config.toml
hidden_size = 768
num_key_value_heads = 8
vocab_size = 32768
norm_eps = 1e-05
bias = "none"
lr_mult_up = 0.626
lr_head = 0.00354
schedule = "wsd"
batch_tokens = 131072
doc_mask = true
MLP neurons of a small language model. Each row is named by its layer, matrix (down: output weights) and neuron, and shows model dimensions 272-367. Each number is 128 + 24 x the weight over its row's rms, rounded and kept within 0 to 255.
A block is one neuron, or neurons of one layer that tend to fire together. After each block is what it responds to, as a language model described it from the Wikipedia text at the highest values.

L2.down206 [144 136 178 186 109 120 161 131 133 177 101 106 120 126  97 146 132 128 120  95 192 129 179 131 159 146 126 123 124 134 118 114 142 122 106 137 121 126 143 162 114  90 130 112 139  77 114 156 132 127 107  92 166 117  91 137  89 143 129 151 130 117 128 133 132  89 132 122 144 102 141 144  89 121 152 135 151 109  77  84 102 149 116 148 117 130 150 111 124 134 122 114 133 135  96 167]
L2.down261 [162 119 103 155 133 101  96 117 118 132 140 131 133  91 112 140 113 124 100 141 184 185 127 152  82 117 141 101 106 130 115 139 101 160 116  93 132 150  94 104 141 119 148 114 172 133 123 123 127 156 107 125 102 105 129 112 109 108 142 120 135 171 168 113 141  89 111 133 128 134 146 131 151 112 141 103 178 115 112  99 121 144 107 125  97 107 152  86 108 153 106 126 118 118 149 148]
L2.down677 [135  99 173 117 103  66 139 138 123 153 144 139  99 148 141 126 129 121 100 126 132 129 125 151 112 112 132 123 137  90 106 101 131 128 141 118 122 147 153 168 143 141 133 114 123 142 126 128 151 106 131  87 143 145 119  79 147 143 100 100 109 153 136 167 179 134 119  98 174 126 118 114 167 149 101 120 117 147  70 136 116 172 120 136 125 102 151  92  93 136 107 135 120 143 121  89]
L2.down1030 [176  99 158 133 160 125 132 109 128 138  92 112  96  90 123 147 151  81  80 132  67 137 139  80 147 160 130 120  81 128 129 129 145 166 101 183 149 140 108 135 129 146 133 112 126 129 137 106 109 132 187 126 109 114 143  86 101 130 138 157 126 123 127 143 141 146 131 155 169 192 131 135 103 149 112 120  99 123  64 165 162 178 102 134 149  99 113 112 129 137 140 133 109 139 109  80]
L2.down1075 [136 117 142  77  97 116 110 101 157 160 100 150 135 114 120 131 126 131 132 138 178 140 105 144 131 112 112 141  79 147 112 132 112 141 173  99 116 131 119 143 146  95 147 117 124 117 141 104 141 115 160 103  71 116 103 114 180  66  89 130 160 143 131 168 151 104  96 118 143 155 116 149 102 122 148 163 163 128  97  81 120 128 145 112 163 131 128 120 106 145 137 126 112 159 144  88]
L2.down1361 [151 110 159 100 152 113 116 139 123 137 155 133  97 133 138 168 167 127 144 137  86 133 113 154 153 149 122  93  82  84 192 132 121 157 164 141 133 187 109 162 145  78 146 111 147 119 152 131 112 119 140 132 123 104 151  97 123 117  64  85 114 135 151 104 164 112 165 100 159 136 120 102 111 149 142 119  98  91 157 145 130 122 153 127 130 204 106  83 107  88 128 126 122 136 138  97]
L2.down1774 [116 124 137 131 173 104 111 139 114 131 101 127 110 157 110 112 175 131  99 136 143 150 179 143 154 159 135 109 108  97 153 155 171 160 143 113  76 154 144 172 139  92 132  40  89 113 106 170 122 158 126 146 159 165 134 115 118  97 120 144 125 124 100 110 117 116 100 133 154 122 123 129 128 101 118 140 127 120  99 130 140 136 138 150 115 120 164 116 112 139 127 125 137 156 149 125]
L2.down1909 [125 150 112 146 112 146 168 127  88 174 133 157 154 139 132 105 141 115 132 113 144 119  77 103 158 143 106 132  93 140 157 144 133 114 118 125 170 158  99 142 126 114 176 103 106  95 113 123 121 178  74 114 117 171 101 125 117 128 139 116 132 154 138 115 126 133 117 111 129 152 152 151 115 106  95 109 132 106 147  78  82 135 122 100 119 116 145  97 119 180 175 108 134 165 144 141]
Responds to: Clause-opening subordinators

L2.down230 [132 142 118 126 131 136  93 152 145 147 128 125 117 128 150 115 123 152 119 112 177 122  89 107 119 103 110 133 116 111 131 142 118 184 137  98 129 154 111 110 104 165 133 126 128 120 100 169 113  66 146 116 120 128 107 130 105 123 130 132 133 100 139 122 122 110  96 124 139 123 151 121 161 154 153  76 121 127 146 170 144 144 130 146 120 128 136 127 111 117 111 121 118 118 201  82]
L2.down729 [ 99 115 142 103 120 115 113 117 129 167 100 152 138 176 147 142 167 164 164 131 130 110 105  94 130 128 111  91 168 124 150 158 130 141 139 113 126 120 161  96 165 137 122 168 171 100 119 140 119 168 114 136 132  63 119 108 112 113 173 134 139 111  92 134 140 111  76  82 120 130 115 103 137 144 104 144 115 133 140 144 165 147 153 144 100 108 112 144 119 117 121 145 160 112 141  77]
L2.down1195 [113 155 122 112 175 122 179  90 117 107 143 133 121 143 106 124 177  96 118 113 112 121 130 105 112  83 148 115 109 120 112 168 157 138 138 183 125  98 120  68  87 150 110 147 172 149  58 141 136  81 178 118 130 129 128 155 167 110 124 104 101  86 129 164  92 129 118 110 157 134 136  79  84 183 133 113 140 111 116 111 153 137 113 137 119 151 130 167 119  92 136 115 143 120 127 113]
L2.down1196 [124 126  95 102 130 115  91 126 151 133 139 178  88 153 154 136 129 125 124 165 132 118 111 103 129 106 145 140 119 173 138 114 115 130 107 117 175 112 143 140 123 110 158 108  98 145 153 137 101 150 102 167 134 109 117 162 171 157 144 126 134 144  85 114 174  96 111 140  95 141 154 132  86 141 140 136 152 133 158 128 121 115 150 137 146 113 127 150 122 160 146 163 151 145 146  92]
L2.down1228 [102 131 100  67 110 120 129 103 143 165 139 147 109  79 176 132 187 136 136 160 158 125 114 154 130 113 115 129 112  88 120 103 112 124 113 128 154 141 139 111 115 156 122 122 134  94 141 135 128 121 138 125 160 125 116 132 111 145 161  97 124 115 116 154  64 139 114 156 117 117 139 113 145 163 147 106 127 130 154 138  51 118 131 137  63 128 136 109 148 123 116 101 140 130 136 118]
L2.down1666 [167 135 121 114 118 151 162  98 162 103 123 120 120 158 150  68  87 122 153 161  94  74 152 134 124 129 140 148 118 140 133 104 130 120  60 146 130 131 108  88 157 149 129 118 160 115  92 131 128 136 100 100 117 131 130 141 139 141 123 127 134  79 105 109  96 123 136 111 117 148 159 104 114 123 145 113 130 161 160 167 128 141 120 104  68 151 101 124 167 128 161 105 164  83 139  66]
L2.down1927 [125 131 137  82 127 181  62 145 111 165 150 164  93 153 166 121 112 139 100 160 122 114 104 128 160 142  92 122 135 169 154 146 143 127 124 150 115 117 112  84 131 119 164 136  94 108  88 154 109 120 139 132 115 108 145 134  76 102 133 138 121  86 109 133 113 103 125 138 106 124 137 120 162 182 119  87 123  90  84 149 111 144 121 122  93 136 128  89 160 104 125 104 117 126 106 123]
L2.down2286 [101 147 157 135 126 118 127 141 101 112 110 145 112 111 131  98 117 139 109 158 164 163 117 173 135 155  77 147  89  82  91 147  92  95 106  83 120 121 170 116 129 147 175 129 133 107 147  78 144 134 109 109 177 122 109 157 132 108 124 141 106 185 143 120 132 147 124 117 125 119 132 145 133 148 106 146 164 131 139  98 109 112 121 125 167 161 112 140 123 155  67 110 112 165  60 154]
Responds to: Ordinal position words

L2.down432 [ 95 134 163 102 133 103  86 141 144 157  95 134 108 170 125 108 140 111 122 161 137 178 153 122  87 137 162 136  88 111 131 154 125 147 143 140 130 153 121 148 124 120 126 100 173  77 140 169 125 163 178 144 126 127 110 171 149 104 119 140 105  87 142 140 125 133  94 143 110 103 115  89  98 137  97 123 156 165  94 122  64 149 186 135 121 142  86 122 130 125 138 141 131 111 160 116]
L2.down615 [152 144 133  92 150 107 132 107 118 104 114 147 129 133 110 132 134 137 120 127 132 154 177 109 139 140 132 113  92 143 117 112 202 124 118 135 173 158 123 104 119 156 126 100 121 186 107  98 121  80 202 128 130 142  80  75 137 138 144 133 134 155 136 113 140 129 111 158 121 122 135 133 130  97 123 123 146 145 105 119 171 185 137 134 109 110 117 150 172 120 138 141  99 110 114 111]
L2.down696 [139 105 113  77 156 133 157 146 146 141 140 138 132 121 125 143 194 103 153 137 110 164 130 106 146 114  76 131 113 106  93 141 118 124 165 167 125 101 131 148 181 130 136 126 102 154 143 158  89 132 141 151 134 111  91 144 113  89 111 103 112 136 102 125  65 121  97  93 128 161 124  92 145 167 122 180 122 161 128 190 141 167 123 120 143 126  91 115 181 147 118 114 135 141 109 131]
L2.down850 [138 117 120 136 112 101 152  81 131 130  97 129 127 142 114 150 121 118 111 162 176 120 122 111  81 121  96 149 171 126 130 156 159 157 151 175 130  97 151  83  99 162 158 178 161 130 107 137  91 120 166 162 152 147  87 144 111 147 129 168  68 131  88 134 109 132 152 138 121 134 143 125 137 161 116 128 142 126 152 119 115 136 123 126 123  91 135 143 148 152 148 147 117 116 136  92]
L2.down1077 [ 90 137  87 111 141 123 138 176 177 125 134 104 147 153  91 129 159 164 149 149  93 129  95  93 108 136 156 140 137 115 120 156 130 101 138 123 124 142 170 169 112 103 103 145 125 154 132 170 117 125 121 107 139 113 132 135  54 163  74 122 150  78 105 122 119 119 128 128 127 112 140 137 106 138 108 103 143 136 133 113  70 153 141 117 114 100  95 132 120 124  92 166 176 155 150 126]
L2.down1602 [125 112 125 105 157 125 108 163 129 133 144 144 165 172 127 160 140 120 111 144 162  98  90 163 151 149 149 116 102 111  95 132 135  92 153 135 130  97  99 154 120 145 144 113 111 142 134 125 113 128 139 142 181  62 142  88 110  83 143 130 138 148  78 157 135 107 143 111 101 163 126 124 143 185 154 141 127 131 130 143 158 110 119 136 139  95 154 146 148 109 163 140 136 115 110 103]
L2.down2190 [120 147 137 144 101 113 125 129 129 117 160 124 125 145 122 138 127 132 116 126 162 103 112 125 140 126 126  83  99 145 132 141 136 137 127 125  96 143 121 118 125 137 117 108  89 144 143 155 122 146 117 166 157 125 144 136 148 128 167 188 116 136 135 122 113 102 153  94 123 132 152 108 175 118 114  97 129 170 140 113 121 116 107 156 108 108 138 108 114 112 103 116  82 105 135 100]
L2.down2228 [113 132 173 104 130 150 146 116 131 181 127 150 108 145 136 133 107  78 166 113 102 120 135  95 107 144 157 167 128 103 112 151 117 111 116 115 162 142 141 150 163  97 110 136  75 125 123 140 155 141 123 124 119 129 124 165 118 126 131 125 130 127 141 153  99 148 169 107 181 138 174 100 107 129 122 139 154 153 117 133 127 159 173 181 155  95 133 124 171 112 140 151 128 153 110 126]
Responds to: Approximating quantity modifiers

L3.down164 [143 154 135 103  66  90 125 105 120 120  83 143 122 131 139 129  95 129  76 145  84  78 129  85 138 135  83 121 141 150 147 133 151 129 154 107 134 129 122 105 108 124 110 115  95 114 169 165 111 175  92 125 128 119 119 146  78  90 102 102 118 124 123  96 132 102  91 123 127 161  87 118 126 152 163 136 117 143 150 104 156 123 137 132 110 108  98  91 139 123 150 124 104 140 135 110]
L3.down471 [118 150 139 122 102 114 120 104 131 157 166 151 126 149 113  88 101 129 124 114  91  94  96 154 113  98 105 168  96 115 112 154  91 145  92 140  70 121 154 114 135  97 120  74 147 103 140 134 117 166  93  87 122 129 130 106 143 135 121 138 139  89 119 107 156 119 103  88 118 142 130  95 126 152  94 140 136 117 105 117 111 102 116  86 142 128 122 142 112 155 133 119 119 156 182 106]
L3.down1182 [134 122 129 141  91 174 128  86 116 110 150 123 143 102 160 137  98 132 123 190 111 114  91 165 126 147 105  97 131 187  84 134 159 124 133 153 154  97 123 120 118 143 142 134 151 130 135 122 157 160 100 125  81 110 146 174 126  92 103 133 132 132 155 124 144 143 125 165 125 122 133 143 140 158 115  86 130 143 151 123 114 131 139  99 148 113 138 104 136  99 143 107 176 150 121 157]
L3.down1457 [100  80 172  82 141 149 134 111 113 144 146 136 118  97 123 150 118 153 109 112 123 123 129 187 127 113 131 110 188 155 153 117 131 114  90 125 117 131 160 106 137 140 102 195 143 115 105 110 126 133  97 137 101 176 161 139 183 153 112 140 160 154 150  68 143 119 110 137 147  83 126  97 135 141 137 115 138 108 143 114 119  74 103 154 154 113 140 146 132  95 130 124 106 129 125  80]
L3.down1567 [171 120 123 157 139 140 134 115 132 122 143  70 153 163 145 112 152 100  86 132 140 106 110 147 154 153 133 115 151 157 115  85 159  71 128  99 159 134 132 100 151 111 130 114 142  93 123 126  84 125 125  94 106 115 109 136 133 105 106 142 121 126 148 140 103 111 148 167 131 154 130 165 123 106 133 143 150 143 122 141 136 145 166 107 103 141 119 113 138 118 169 133 130 102 135  62]
L3.down1619 [134 115  95 147 150 103 140 129 128 131 148 113 144 173 167 111 115 149 125 157 107  94 115 157 132 147 110  87 120 100 121 173 148 114  94 140 155 124 162 154 105  98 165 124 113 112 126 150  78 175 112 137 144 119 131 118 113 133 181 115 168 140 120 146 165 142 102 132  76 122 146  77 151 158 140 128  95 197 143 144 109 151 143 152 110 133 144 105 130 116 137 136 110 104 143  83]
L3.down1635 [129 140 146 127  99 134 134 128 172 117  78 107 117  99 166 136 100 102  76 125 214 161 143 137 115  98 145 104 104 136 152 153 102 132 102 114 120 131 125 127 116 175 125 148 115 111 108 172  79 116 124 100 164 127 160 107 115 119 120 181 108 115 126 131 142 106 111 154 125  97 144 101 126 130 120 137 104 156 159 139  48 134 140 159  90 117  95 113 115 139 142 121  99 134 164 112]
L3.down1864 [131 117 133 152 113  86 146 175 150 130 120 114 160 103  96 135 108 168 143 126 127 146 150 133 134 149 148 165 123 144  87 121  97 125 128 158 126 135 129 110 123 105 138 120 164  96 127 157 146 121 153 140 101  84 111 177 117 125 142 123 155 131 137 133  97  85  88 124 133 110  95 114 126 109 137 115 100  89 115 154 130 142  70 133 120 109 166  98 163 118 127 120 129 102 109   0]
Responds to: Numbers and ordinals

L2.down75 [137 109 116  95 154 161 143 100  99 102 153 144 123 116 148 140 114 136 155 131 141 116 169 128 117 115 118 110 131 149 129 113  74 102  85 116 105 156 115 135 113 104 134 165  92 140 120 154 136 107 107 165 153 145 119  89  66 102 145 119 150 168 121 119 136 154 143 128 131 129 156  96 108 145 133 117 119 126 135 128 140 153  84 107 126 163 112 164 150 146 117 122  88 113 158 141]
L2.down382 [117 109 171  82 159 134 122 141 119 154 123 161 123 137 164 192 151 134 146 118 117 106 161 108 120 124 118 134  97  86 107  90 190 147 118 114 106 139 120 111 131 111 131 148 121  98  98  84  99 151 129 139 136 130 132  96 189 150 116 164 110 167  76 132  97 101 128 157 139 109  97 103 146 138 123 115 125 113 139 125 149 102 119 156 115 178 151 100 136 112 125 177 142 107 120  94]
L2.down735 [158  85 140 109 130  72 115 137 106 111 108 104 124 167 141 110 156 119 120 114 120 146 141 105 131  92 118 134 157 125 181 129 129 150 144 128 165 110 153 127 146 117 137 164  88 113 100 132 109  75  80 133 118 143 110  92  96 136 154 124 164 149 113 166  93 151 133 159 117  65 126  64 117 165  95 119 157  64 157 122 140 133 126 150 104 105 184 118 112 141 106 136 107 122 152 155]
L2.down932 [151 138 184 119 138 130 136 121 123 118 112 147 172 156 143 120 150 152 140 118 127 151 113 140 127  92 112 101 116  89 142 155 111 141 140 140 111 104 106 108 131 128 103 109  77  88 104 119 155 128 131 142  98 140 173 107 131 139 122 120  83 177 125 104  99 148 118 159 120  91 115 127 196 148 115 112 117  96 104 120 106 133 123 137 110 139 107 127 137 103  98 134 108 136 135 134]
L2.down1055 [101  91 146 132 117 159  90  77  61 151 123 110  99 123 124  98 129 123 122 141 131 105 127 114 100 171 107 140 168 143 129 143 151  88 127 127 115 185 116 153 146 174 115 135 116 174 138  83 107 152 127 131 149 149 133 134 111 135 121  98  99 107  97 130 142 139 142 132 122 184 170 141 161 157  78 119 135 170 143 127 129 100 183 133  90 165 150 147 154 106 150 156 141 103 119  94]
L2.down1406 [111 152  93 125 111 111 131 130 115 150 146  94 105 185 131 144 146 163 166 124 130 150 150 145 160 110 159 108 123 160 148 121 170 104 146 103 177 134 126  94 133 118 149 139  78 108 162 123 129 138 134  80 119 122 105  95  79 131 124 156 113 145 151 151  91 120 131 126 149 135 100  83 138 100 131  90 158 121  96 161 154 139 131 141  83  98 144 108 111 105 145 110 112 100 124 131]
L2.down1659 [158 144 201 154  85 105 144 139  88 165 106 132 102 108 123 111 140 111 141 113  73 113 101 184 128 109 123 115 106 133 143 147 150 110 148 135 146 105 113 110 143 152 105 149 122 152 151  99 117 147 130  72 110 104  98 125  98 145  95 112  92  98 203 138 138 149  94 170 138 165 110 153 143 108 121 135 123  99 114  80 120 134 180 157  99 115 144 169 144 138  95 124 149 107  99 161]
L2.down2028 [109 147 111 127 115 128 141 130  84 129 121 120 154 112 137 136 151 157 113 129 139  97 120 147 121 103 128 146 122  97  87 137 123 119 119 134 143 163 111 123 112 138 151 117 138 185 132 113 146 114 125 113 108 108 128 110 115 163 124  91 105 131 138 140 117 127 114 163 121 117 116  88 120 115 108  78  71 145 143 146 129  78 102 179 131 143 106 151 111 103 157 160 153  94 131  79]
Responds to: Role or status transition

L3.down54 [134 134  90 142 152 106 124 133 100  95 117 130 163 114 126 128 110 110 122 119  91 124 135 172 124 154 154 158 164 109 111 129 149 166 152 144 173 105 133 116 137 142 103  88 113 105 117 155 108 105  87 124 122 137 117  86 114 145 152 118 135 154 110  97 129 116 130 167 145 108 128 144 142 105 125 114 140  51 120 112 142 145 115 146 111 117 144 131 139 112 127 135 100 135 150 152]
L3.down62 [123 148 110 153 122 114  87 128  98 114 158 148 157 126 157 112 130 158  82 170 126 141 107 102 108 184 109 129 153 102 156 111 133 118 116 129 149 140 111 121 115 136 130 133 111 157 100 132 166 125  81 165 132 101 102 133 138 124 114 137 142 172 137 151 123 150 108 128 161 182 104 130 128 141 158  99 132 170 116 151 110 132 120 170 122 142 172 127  93 125 108 127 176 116 198 147]
L3.down766 [126 136 158 133 151 119 135 127 119 124 110 126 135 107 130 162 145 118 144 119  72 152 151 144 120 131 137 125  97 116 120 118 163 109 112 162 141 139 169 112 144 135 129 134 160 129 119 107 151  75 129 100 126 128 127 129 103 134 131 134 120 123  85  67 114 115 148 141 152 130  91 135 105  88 128 160 132  89  95 125 138 131 121 127  83  98 107 114 107 143  81  68 121 106  88 255]
L3.down1251 [101 142 138 141 117 128 104 106 110 120 139 149 128 171 103 125  95 130 145 139 157  75 125 141 158 174 157 136 109 102  91 111 140  65 154 132 146  77 127 106  94 143 124 120 162 139  80 142 133 115 117 124 107 119 151 130 157 122 158 162 105 111 110 117 124 122 116 172 128  73  92 121 140 157 119  90 121 107 178  86 110  99 141 148 144  93  77 121 123 193 103 147 100 136  70  97]
L3.down1594 [ 79 104 104  81 123 107 143 169 137 100  92 103  99  81 123 138 141 144 106 138 130 128 118 161 167 169 113 173  99 136 112 160 174 102  84 131 121  95 146 122 159 155  88 117 118 159 174 158 161 128 100 105 136  61 115 106 100 138 108 151 103 117 116 121 127 155 142 136 113 169  90 106 112  76 123 111 138 114 148  99 148 120 111 116 156 113 120 160 112 115 165 138  88 102 109 103]
L3.down1681 [172 161 113 113 130  99  99 113 108 138 153 110 118 113 169 153 162 130 153 131 121 151 100 145 148 152 154 112 113 150 116 199 135 118 123 125 209 192  78 123  98 114 136 108 143 147 130  61 132 121 138 103 167 149 134 110 112 132 137  53 109 138 124 142 131 147 115 173 150 130 182 163  87 138 102 143 139 110 120 181 102 132 141 142 114 149 146  89 120 112 139 158 142 146 141 118]
L3.down1805 [ 87 111 167 149 116 107 142 150 109 142 158 113 122 139 146  82 135 148 141  99 102 134 145 152 112 182 176 124 107 124 104 125 167 147 144 106 145 100 126 106 148 116 124 181 122  96 115 142 144 136 148 109 104 157 160 173  97 134 105  99 123 161 123 104 146 137 128 156 177 148  93  92 101 142 133 134 137  94 107 137 131 117 102 149  94 101 163 128 155  77 157 107 175 148  95  99]
L3.down1923 [155 159 138 135  80 102 138 132 140 154 113 110 139 123 133 113 141 132 129 132  81 125 115 124 101 102 125  84 158 126 124 132 112 139 133 119 158 152 129 111 166 106 167 142 106  76 110 116 155 122 120 155 126  89 163 146 176 150 129 125 151 187 176 133 163  98 135 108 104 158 134 125 141 110 104 104 138 107 128 101 149 138 115 173 161 104 113  98 127 110 125 105 101 131 128 202]
Responds to: Temporal conjunctions "After"

L3.down147 [111 148 115 147 112 167 128 140 130 157 122 139 134 170  74 140 144  93 155 119  91 102 145 129 169 131 129 119 111 122 113 134 103 153 185 176  92 112 144 144 133 142 116 104 142 118 154 128 149 141 177 133 126 138 151 108 132 127 131 148 133 147 110 136 105  93 122 144 121 121 112 109 126 138 152  91 159 107 120 163 117 167  99 157 116 161 126 150 131 114 177 129 155 119 158  40]
L3.down163 [103  98 137  77  64 120 131 121 163 199 117 113 127 141 154 118 116 144 123 129 152 137 116 124 108 135 133  94 136 137 141 129 163 113 166 136  99 108 111 166 137 157 118 116 121 114 101 132 184 134  93 133 105 132 143  77 147 115 127 148 123 112 100 141 149 119  55 104 144 127 144 105  87 161 109 155 135 128 142  95 133 142 135 115 108 104 162 101 126 110 110 194 115 129 112  86]
L3.down498 [160 165 186 159 139 162 124 130 141 141 154 116  83 127 158 139 136 129 154 115 137 138 119 126 135 150 140 150 142 170 139 100 146 125 138 107 167 156 143 157 132 102 128 115 128 138 163 105 112 182 130 121 106 128 118 131 156 103 117 114 135 122  67 133  99 183 167 159 135 110 124  91 121 131 133 145 139 129 135 117 130  94 161 160 105 119  89 125 125  94 115  90  83 107 146  99]
L3.down949 [143 143 112 145  88 163 131  96  99 151 159 105 121 120 103 154 118 105 124 121  77 125 148 135  91 132 115  88 112 131 122 116 108 111 169  83 176 112  84 129 155 151 171 130 160 139 116 102 124 108 136 117 120 183 108 128 119 120  91 125 158 195 121 123 119  97 111 115 152 158 137 155 121 109 100  43 129 107 149 144 115 139 156 143  92 153 124 135 145 143 139 126 169 130 156  81]
L3.down1027 [107 139 154 130 124 141 144 115 124 192 129 169 141 194 121 114 116 127 163 128 150 165 129 133  99 141 111 120 131 115 140 127 133 174 105 123 126 151 162 126 115 166 125 111 126 134 122 153  97 107 164 144 147  84 122 149 145 112 109 138  94 131 135 106 173 105 110 202 111 120 163 135 138 191 129 116 111 158 155 107 112 120 116 168  92 109  73 139 112 164 167  80 108 106 147  98]
L3.down1258 [155 105 139 145 137 106 115 105  89 131 150 128 160 139 139 107 109  88 158 168 120 140 102 156 135 118 122 109  96 144 139 125 173 143  97 104  82 115 110  88 120 148 133 159 123 146 107 102 125 162 123 128 160 170 142 155 119  88 136 113 102 114 162 123 130 141 149 181 157 130 120 156 129  91 133 143 105  87 151  88 139 165  85 123 105 115 102 104 158 139 118 139 159 125 119 106]
L3.down1832 [112 120 140 124 100 125 118 138 180 162 151 136 139 174  88 148 142 108 166 133 151  95 142 100 123 127 111 109 146 128 161 146 149  82 105 121 101 117  97 176 135 146 124 147 119 131  87 143 136 122 153 149 135 138 128 111  93 110 110 127 111 112 113 116 124 111 126 109 169 162 123 108 131 134 196 126 116  82 162 171 133 101 158 177 150 156 142 118 115 133 102 158 110 134 133 109]
L3.down2125 [169 160 162 137 125 117 164 160 144 112 120 120  89 148 121 145 107 115 135 170 126 102 123 117 134 169  63 113 153 109 142 164 133 157 136  96 129 132 170 124 133 182 121  89 147 144 117 106 139 123 142 106 151 127 153 121 129 131 123 110 139 124 134 106 115  97 172 161 185 141 128 113 155 123 132 132 138 132 143 180 109 139 124 129  90 143 110 109 115 117 143 136 103 107 126  39]
Responds to: Approximators before quantities

L8.down2173 [137  95 121 139 145 104 103  96 132 137 125 130  91 105 125 128 119 118 132 164 184 161 121 170 111  69 118 125 138 146 108 133 109 113 133 141  92 170 166 139 151 114 167 122 101 152 110 148 119  89 128 192 140 136 116 136 136 151 147 118 143 121 133 115  80 138 163 162 129 131  80 111 143 169 152 121 169 135 127 139 101 133 136 112 109 117 127 121 126 127 136 110 129 145 146 117]
Responds to: Indefinite article "an"

L3.down214 [143 126 140 163 121 121 135 131 110 131 115 128 115 115 133  79 139 114  98 117  85 106  90 176 109  95 120 140 121 126 170 112 138 109  96 136 145 107 126 131 105 107 149 122 119 148 109 140 108 111 129 118 143 135 129  98 141 135 126 145 152 117 143 174 131 119  99 148 139 121 160 120 141 129 148 121 125 136 154 130 164  86 107 158 145 116 147 134  78 110 147 106 128 104 180 249]
L3.down574 [122 160 166 130 174 103  77 141 127 152 123  94 139 156 101 143 157 116 124  82 113 152 141 144 114 124 140 119  95 134 101 167 113 113 171 128 113 114 147 119 141 129 128  72 134 136 161 119 119 125 157 150 149 111 148 147 103 135 125 112 100  81 115 119 144 145 165 132 119 134  92 151  99 175 119 141 105  96 152 161 143 129 114  73 127 145 125  82 134 138 120 124 147 122 120  91]
L3.down815 [128 148 153 148 135  95 124 152 104 130 145  92 103 157 130 128 152 109 160 127  79 106 112 116 132 160 134 111  88 136 112 171 139 111 118 126 137 116  85 155 160 133 118 118 175  98 153  85 186 125 111 153  91 132 140 154 146 105 159 122 152 165  70 134 126 118 105 128  97 145 120 108 117 123 176 109 123  99 134 167 134 149  98 121 143 141 145 159 101 158 143 112 170  98 154  62]
L3.down1376 [163  76 105  84 111 129 172 127 103 160 124 143 122 119 115  71 157 160 142 149  99 127 106 142 133 150 130 114 132 117 145 144 129 142 106 155 162 114 132 131 144 133 136 144 117 179 148  89 116 114 133 135  92  76 137 151 103 131 141 127  94 123 121 155 157 159  62  80  89 150 157 131 153 149 110 154 172 121 142 141 121 103 115 112 136 104 127  79 125 164 138 116 125 146 116  64]
L3.down1449 [143  83 131 159 139 133 149 117  90 116 138 132 137 143 141 110 130 117 121 149  97 149 138 126 151 135 115 131  97 167 136 148 116 132 109 124 153 139 133 135 162 174 143 138 125 135 122 155 130 151 126 108 118 119 135 138  91 138 139 115 113  94 156 120 124 149 151 135 155 104 133  60 164 168 120 144 134 122 121  82  77 155 146 101 122 134 159 142 104 127 147 130 140 114 106  80]
L3.down1865 [153 114 100 123  96 130 131  85  80 132 116 156 135 142 199 114 115 145  89 136 150 167 116  89 127  98 107 155 150 130 152 125 150 150  90 123 125 192 156 121 127 111 138 154 126  80 111 131 137 135  79 156  88 147 128 143 142  92 144 133 125 102 109 137 118 118 114 134 119 148 154 139 154 108  99 160 138 140 107 140 186 115 134 144 106  95  89 153 122 108 101  95 135 152 136  72]
L3.down1935 [132 124 117  92 141 139 139 127  90 116 153 120 133 116 133 144 122 148 128  78 168 101 108 128  90 158 135 125 154 106 142 124 144 133 106 114 116 116 154  86  83 110 117 118 125 122  99 143  89 114  70 178 121 127 132  99 115 194 129 116 150 177 115 126 132 115 114 162 101 109 126 133 117 147 119 156 131 108 133 155 128 141 158 157 107 126 151 127  85 105 143 191 146 105 168  99]
L3.down2066 [109 119  90 115 156 141 146 125 112 154 164 101 131 131 133 125  62 154 104 161 145 109 108 113  99 128 146 110 140 135 152 107  98 120 182 106 153 127 129  93 116 164 145 168 133 108 124  95 114 160 154 105 152 122 121 129 110 112 135 121 171 132 162 142 148 145 112 116 114 116 139 113 110 147 134 132 136 112  81 143 111 130 126  92 109  90 139 132 155 154 139 137 142 126 114 154]
Responds to: Name starts and naming phrases

L8.down1222 [115 142 101 125 168  85 130  94 162 109 114 124 134 155 132  99 115 162 116 129 126 151 109 171 140 113 133 123 142 134 131 117 122 116 111 114 160 145 157 122 103 116 133 152 133 136 136 119 144 122  99 132  86 162 158 140 126 161 130 126 160 157  90  96  86 150 152 161 127 141  87 106 150 125 159 171 147 133 134 137 146 144 169 119 123 106 148 124 129 113 150 170 128 141 127 154]
Responds to: Fronted clause boundary